config.toml
norm_place = "pre"
attn_scale = 0.177
init = "normal"
init_std_qkv = 0.0395
init_std_o = 0.00724
init_std_down = 0.00724
lr = 0.000676
lr_head = 0.00418
MLP neurons of a small language model. Each row is named by its layer, matrix (up: input weights) and neuron, and shows model dimensions 0-159. Each number is 128 + 32 x the weight over its row's rms, rounded and kept within 0 to 255. Numbers have three digits each.
After each neuron's rows, "fires on" lists the tokens most often at its 100 highest values on Wikipedia text that the model never trained on. A number after a token or word is its count.

L12.up23:092154174084123163129089120134169119160119180091135139132093120165154142158119102117107121108179146115065166110164115142147180094138186091148058072136143131083084153127108120092121137168132113085111185138203156094103148120156145162095166057120121132213083112169104165079097092142078089105095147144091097165140131146145053127124076139155128105142155126064165129101174143129143135129160138140147178130184101146130059125069082136113079119192159108139116085142132164122109128120144162
fires on: "l" 32, " rel" 8, "ur" 8, " |" 7, "it" 6

L10.up111:061108107146117132116149133123144142125177211112143072128132123178083148193128114144129074185141136088128137161142119121117159124118210089128122172125203167105152150104116119100119095112146183124120116091198120105138184170153178160127116173137135123162111114107094121106137100164141087134175139151066121130118059096127131117197169107123126116095085151141086048172142156145118132127127146150107130152113106136082119117132055162097166130177104183115151035153151172119083092107100120
fires on: "–" 31, "C" 18, "p" 10, "0" 7, " " 5, "===" 5

L8.up575:148131162095122112146140156161107111117148177055055131129124085164084133132122186139057093128127138136148134051157140080115088071129138107149146166158177134097097121147157103097100137068174107103151130136154210128120098106161114130105134107127131034128092112079111082162185119144091136115095093076152184113083099104109182183167101132093088073095134133130190128122152132122150105132164168039119091140151136164129070121130136156097132166132130121168170127156132171121115148132160112
fires on: " " 35, " Democratic" 8, " USA" 6, " S" 6, " Republican" 4, "2" 4

L12.up138:127152174135105126072140081140159152156188125149110150143036106156151134152078173092098065165157138126118164128186108124151159125166195137116152065107148152187139090137106126125136062145129160085079140082161162134134091117088116175125163093174145071107113133126109147110082074109125142133106182115060058117086116134121117146154085159149124153151054115147058094124124108157120091092156134066112187199106115172131106144096136104125108133107121138145110136163146089139178130133133162
fires on: " " 36, "1" 19, "2" 11, "0" 10, "ro" 7, "8" 4

L2.up570:134083107129151033100088106062122168086179134149090131128095137129159119180123127107151082181142126128163107108125122160164119106116167069177100083067144103140156149139127124097076130100088129098135171141149103138108207162170138187147209082128108121149153126149122166182137082141123151167110085086174136116126093137157174153151132133144121150084040127156156137164162056132084149115108094173154123119135110126052144135086106127127118091079163146127097106160143164110109155119179151
fires on: " her" 24, " =\n\n" 17, "):" 11, "off" 11, "osed" 5

L11.up186:065093109208104086124140135123163130111139133023134145112050117179120147128125101129125102111076093120095127132148095131180161092117115132125187154144110124113109116112170175091124126045126165136141091158123154104145217169176148136115175142167114136175079143130108115071149093095125153093192185142132148164148095084125124116198140106128072123167146149155069093132076090162089144108137129166092106111115158141095106141206101122113161130110128097091121130128089142095137101161147135
fires on: "th" 24, "st" 12, "0" 9, "C" 8, "E" 6, "9" 5

L6.up180:141120134106117145116145115103122094141114169163118124126058081182110166153115139151090161143178126083124177109150120131131138111149090161144114137134152149114129131094098147137163120162232124090141116062120128115078113139155167124073195093153020133113047159112110078145137129095149107082130127163134115113140184127152055127126183109120113085170070132117160108140113105137103176173075176118141103143117126150132090183109177078151074144175151191131107102090137126109139122139110196
fires on: " (" 35, ":" 27, "\n" 13, ")\n" 11, " L" 5

L8.up593:148114121061164122126149156109131104147167111127124132055082136185126092118133147122175178136139168082122155092161098188168095077152100160106178122083184100087099158079130111099052101139152118100106148064151168157097138137118201169158201135126111134150091104127101125158118158164153192075075113136154139148123138126156172103127090110100059074139079117153108103144121066077123161148149132158119141108128073149182148178109125145129071104118198099101138121125115115114148170130123136
fires on: " to" 26, "ow" 7, ":" 7, "C" 6, ")" 5, "3" 4

L12.up459:133152166143146139096143139153155128180156148096117152169119094141087162154134116167092095135147150140190152111139064163134113088160166139113119119123158128138111153150131108160132053125129119102123120111079174122121055147168114138114116130105152140145138141116094090078146070175129187093170088046163148158072115124077126142131082098109069126095052126120123142113120103109128109134118090092176089185182141056145122204096100151130131118141154178143035139120153191177166150160168149
fires on: " " 24, " Democratic" 12, " Total" 6, " P" 5, "1" 5, " Republican" 4

L6.up418:118149126134166091162176154123169141113122197125110128127095149144092147197135130112068114123114103145119109095138143118126122135144181100077212207130111138117208087107106145028085123087085150105130103107129151122119204129142159150129130148115134137147121144134111064155157131180137126114134178092094150119160128129165165081175102146162091117092070081151088096135039118158072125103084122126096116194095183080116108129135126114081164088114133164093150114144124118101150088136163142
fires on: "F" 23, "0" 19, "2" 13, "C" 5, "4" 4

L10.up338:140163133104116121121104142130134114169133108124106120166093125157147082139180146105134142144204093181091174092135118084103106114132140137150149106171128132143097111077105097121068137144065117185151152124138134144126230150150119167139137152162120086169090099114122135126152122136149147092108099061131148239099166056139153059173088119120072077156122102090107089109170102143122104151130171170158120125100138108099138165116156155125119087171111133130114173170076123059153049138160105
fires on: " l" 11, "L" 9, "ot" 9, "as" 9, "l" 8, " b" 6

L10.up333:140074083142117103093084082134130116145192145202126117148066107172071140168085140149123173142144189050137159113153087151136148132147185178138136155184204157117189118104116135128159043129126146096105128124133109114099118095149127101075082110106073116125108131159118086163162100112100126105100091143143139128141151146114167117107113094143107124160103072155132088198153104115086187158173157128106156131132061146118105158111097119182159086128143173120108085120129141129117078159184174
fires on: "\n" 64, "." 15, ")\n" 8, ";\n" 5

L12.up292:098115121147141188074101086123153136104154149180127101150102115142183140171120184155104067103152207135176190144135105087100100146164092106108173080113203124138144085148102096127117124126157107137142095081158128097134147103110118164127117144101167107135108114120111070122132094120163221105097154118074103106134139179133104120176140086164128074114071114116135096127189096136067109143148143106067151159064160145102121145048114140129101087159136130128134163151170178112190134167169113
fires on: " " 30, "D" 21, "1" 7

L6.up336:144137181104175152110086128180115173133113133051094127137131192139124167142143104111093108099119174152111183099140137113148146086131131102138182109153110187111189060097154061116127143044179070123129128119122170097143083173106147118120094083119098150125176099107095100116109177088152138123129115068196123137159105115157166099132074132133115114153140137139172162130111080147106233065103144105140128118164164122151129106146114070103094155145102133132071141170135144129118190115138167
fires on: " " 41, " |" 20, "," 12, "2" 6, "3" 4

L11.up114:057156165111115159126098150142098109119109159146110118106130118168080148112053097159143112133067137146111163138150108088136129117146157164120149167099158202142170098114075120115106059227135114107129128054098090145112204141129162101153106108149095146133172133178114109121192117130108115145223150072161073117135125155111147123191115109104087167151151166121157128157150107113096102159112133152146145158180117095166140059130135071121125085111111210129150124133191109118112130115133134
fires on: " and" 31, " con" 11, " until" 7, " World" 4

L11.up441:070126107149134141141128097098118106143208101178169029160059061120110202098109140140093166122115158110177112174137103133110106083101143077112136119186186129102114158097169077156160074144182170080080135131141110152146131131147139118128118093153130137131135180130110085069111128105079150114112183098144158105097097097084105065194134103133102160089132182136147117096153136112084123166088176154139149149162146151105091167116162111150084144127144156131142127169148165119155131185146115
fires on: " and" 44, " the" 23, "-" 9, " The" 5

L11.up358:117145128091164073102095136066111129132155156146159139049098079186095133106137118166116123104101187111082131067119141176138198095096135138154132133142091129162101133090118107125107103136172134111145113133130204162114123150133148194093152132127123128151143180146114123149156146148110104099121156172074056150114141092082139132167174050178125103125140143119121108122121107092094184099097090095144159146107133108088098167082116176110137144132126097105129163148124114124194156188107255
fires on: "ing" 38, "ate" 23, "ating" 6

L10.up433:124078151099155086119116160136103117183121148105171107096117124138101112148137095136182074166170105165142207114123085150118135110160109169121120088101114151115181092111086093123116163124103168150140132107109145126085194197115118078152072111154093145117086079158147124125173111136121166096092075067105129213211125083145111085134154108170087100165060113124142125155124124091175078150136185160136145154073099163149158149161166141138167042117123141139152126090153128122154103123098125
fires on: " b" 20, " l" 15, " B" 10, ";" 9, " t" 9, " wh" 5

L12.up426:121139117114107132077063094065144179109175179093169115094130122154107096154152121098112136155128130077080138099140080125150094085136108138137121137149069105180182145098043140209146092123150140147144163135104134114138128168090187080137124091152103072171158108135088144064140117095119128120136149182132173147081153123095117122187125164185159133087148100147166126193178120134096118187109129178093136148116101136100172129105120126164122088101121121144084143182089176076151106126078083
fires on: "," 53, " because" 6, "ally" 5, "0" 5, "9" 4

L8.up111:096081094119092105111124106117136110130128125139152116084121139163122205115149087069167142163124168139177174148139119155105083075140109092087112156075169164080169137150097110126117114137098159084113172098189159157145135195099128103096166139146171126134155134142111127111151091134104130117104117088161101177086166130120124071209183121091143094101129100114132075144124083131150145097118130051196125190150123133150188095104098119102135148115190172115076061105153163102164140191127171
fires on: "on" 13, "c" 12, "ic" 9, "ial" 8, "al" 7, " th" 6

L6.up520:138097191143152101126135090126159187108139213097074134126120166088159132162169125135126065155106106124094185173151074169168135107120138174127100166140178174097133078087130071072089134026148118122128131136148138108088107148099167118161148095141090095138134130084126077136126149116175121132114117050125198152180115089074126132187088147161087131135139153150162108210091083155101134122136175109134089137176149142107092140139153100102135110157103106149091104153116124112132151104162132
fires on: " " 24, "2" 21, "1" 13, "0" 11, " November" 7, " October" 5

L8.up265:076106108113111138103138173056093156141128119154177106106099114169086168123066107139076150137088178074151149083134124127112138106142185133151109123161124120188167108051139138161123034150146093092152139086111092149145122176107087159096102183108134127154130194142129117158135143165051144102139114172187163087173123110079163100140195083118112111121112156106111140109154114128069132162118125151203131148142120125059114142089132112157091156170077122174155157134133120121149167153160106
fires on: " of" 13, "/" 12, " and" 9, "-" 8, " also" 7, ":" 7

L10.up574:156067109114106102125139158143132130150133091138129130070123084105111116110155074146130118189035100142168127115153145099116146144131098114157110143166146139084180095144156100160095093133089137136117144099150096176156175155101140099126091212185138035170134065110118126148157163159089140127112064104083163155148170128158125092152102079150141153077143162152129060108128060143101153131159158113172139143109106103097177148092110134133138084136184144195117090095125153093191103158164152
fires on: " was" 35, " s" 9, "ir" 8, "ic" 8, "us" 6, "c" 4

L8.up301:121112100083107127115139109150088110163153185147112100151110122201135132157140169113056139098133111081150179082133089116127179095145114189130122122100098219158119096110096125144133087067101097162135109147166145137112096121157127181210124119139111147113124139076107151120191089139117171091087127115151139123144096119110146090099088163162135109122087062085142104120142154138056171194073118172121132192148137144096125145122140070130099145100128136134050153114139179175133075160174157
fires on: "/" 14, " by" 11, "ed" 8, " a" 8, " more" 6, ":" 6

L2.up521:147118110110119149130106149069131111164164130139141130143125108141107013139175135104156105164159050168175121114127099105116100161129120148125142125224163116071112182113164133132116181137106111068174183148098108164137217130122151201113091120165115064146107093153114184117119156161125171110155051071144135116096136155168128084108122112172113122111092097204159108146122102105157151116121074124109112122169110131086138164079134167109111124099126124075130160149129132134174111119166129
fires on: " dis" 32, " Date" 10, ";\n\n" 9, " post" 8

L2.up197:134100147145148083115108084080123204106159129135097120127123135118122157142097145113128063120118181127168128113121119177146136093113168074191118093059144105150139087127113098120114131093120110114066153092182125120077147182138126157162175060145102104139134152142129111181144094155127164183120079078165158135131091107135188202163154125124117140058045145127100144173176061130082181150103127136141124107137133131058151114101108136111150134101179124147083142191127165094105156107185137
fires on: "osed" 23, " =\n\n" 19, " Year" 12, " next" 8, " several" 7, " due" 6

L8.up180:137171196076142165125104140116140150150160090111038144160096140213145116147183158088069089128149145169077108057150099135141105106133097114195111164129160129050158086128149123119143061099164087149140142121151139113117124113171156173160168103146119107119131104114110096163133136117141142111152173100177168122102105147119175110176111156161113125151086120124119088066142100115091181097163184096118100114159162108127157116082106068084089157122139155112090143134099190120096190120159138
fires on: " " 22, " |" 18, " +" 16, " \"" 16, "″W" 6, ";" 6

L10.up449:161110092130167147109139094131101070118122167162139131115080133194115145139072154079103143126123165061161181122153124165122134104179152154067110147157143092128147138110147094105087158082144118116169191133101147137062109152045133132095140119147072116127091114042127168071190045130121148114064098125131108164082158108153191096149130119148116088156127098090156146178078099160084183169155129131148091146138110192122139123093143110116116131167141108148130123078161140139141070119139132
fires on: ":" 20, "\"" 16, " by" 10, "ensity" 4, "ST" 4, " zone" 4

L11.up405:101098159109112150172139169133167062155133081105102112123044079164137121179091094114112114112150127118114125120155095094087134138192145142194166053115138126129084149165064080131155105145114170121175169103178124124107154139135115143113111127139141087174089092111109165147125129172058165085131188161104136135144146103133090078125071107132160092130111124099176091132140178168173126166161119079124157179107164103099147126124116114212120115182137109183098117125155132139134037126134159
fires on: "l" 29, "ur" 9, "or" 8, "am" 7, "i" 6

L11.up5:126087130096140086104102105095107136140156202142127157105136075159113066117128172144049117124093155082102114097133143159138138077154132107142120188125133136175101140114149111134077081091172112130161102103142091142127136169083190123098129147183162097120125163125080132149145103181099138135183118197121132118147112170101147123120195108165134095110181110119111103209123112160121195201084106156122115160121139092132110129142082099082086120097143163211056140117141126118204146138099144
fires on: "ed" 38, "ated" 6, "es" 5, "ing" 5, " signed" 5

L8.up638:117147167159127172087100146151137143136145078061147141128131110100106173188165055177091180073123098149161161142153091069056106092170162100065174127126113139147173104148090061100117100146206050102132121092123151079141140164162171109101101098122147149126152122137114116094126131133101136103157159092146149150157195126126099045125102097135102113155158133155107117100106120144119134113102136139112179118105129100196117086156101127119105121163110090156051088143130152148110151146156192
fires on: " " 51, " –" 10, "1" 6, "3" 6, "2" 4

L11.up308:105061147066118150151148102169147087168132122139144109174111120153068077161132098134103125111118166127093169102134125164089159104085135112158093106153132113134178142079041106205090118165094119066071197084100123137101128143130118155143128089107143057130068175158108142141157123155109120052188138144103112151104140148155154096133081089153137138142079100155112105126138156155137171187181126102151138165114150192156126127128099070140145134139160165151114077079126125114134109166119198
fires on: "3" 22, "ent" 16, "l" 14, "ic" 13, "or" 8, "1" 5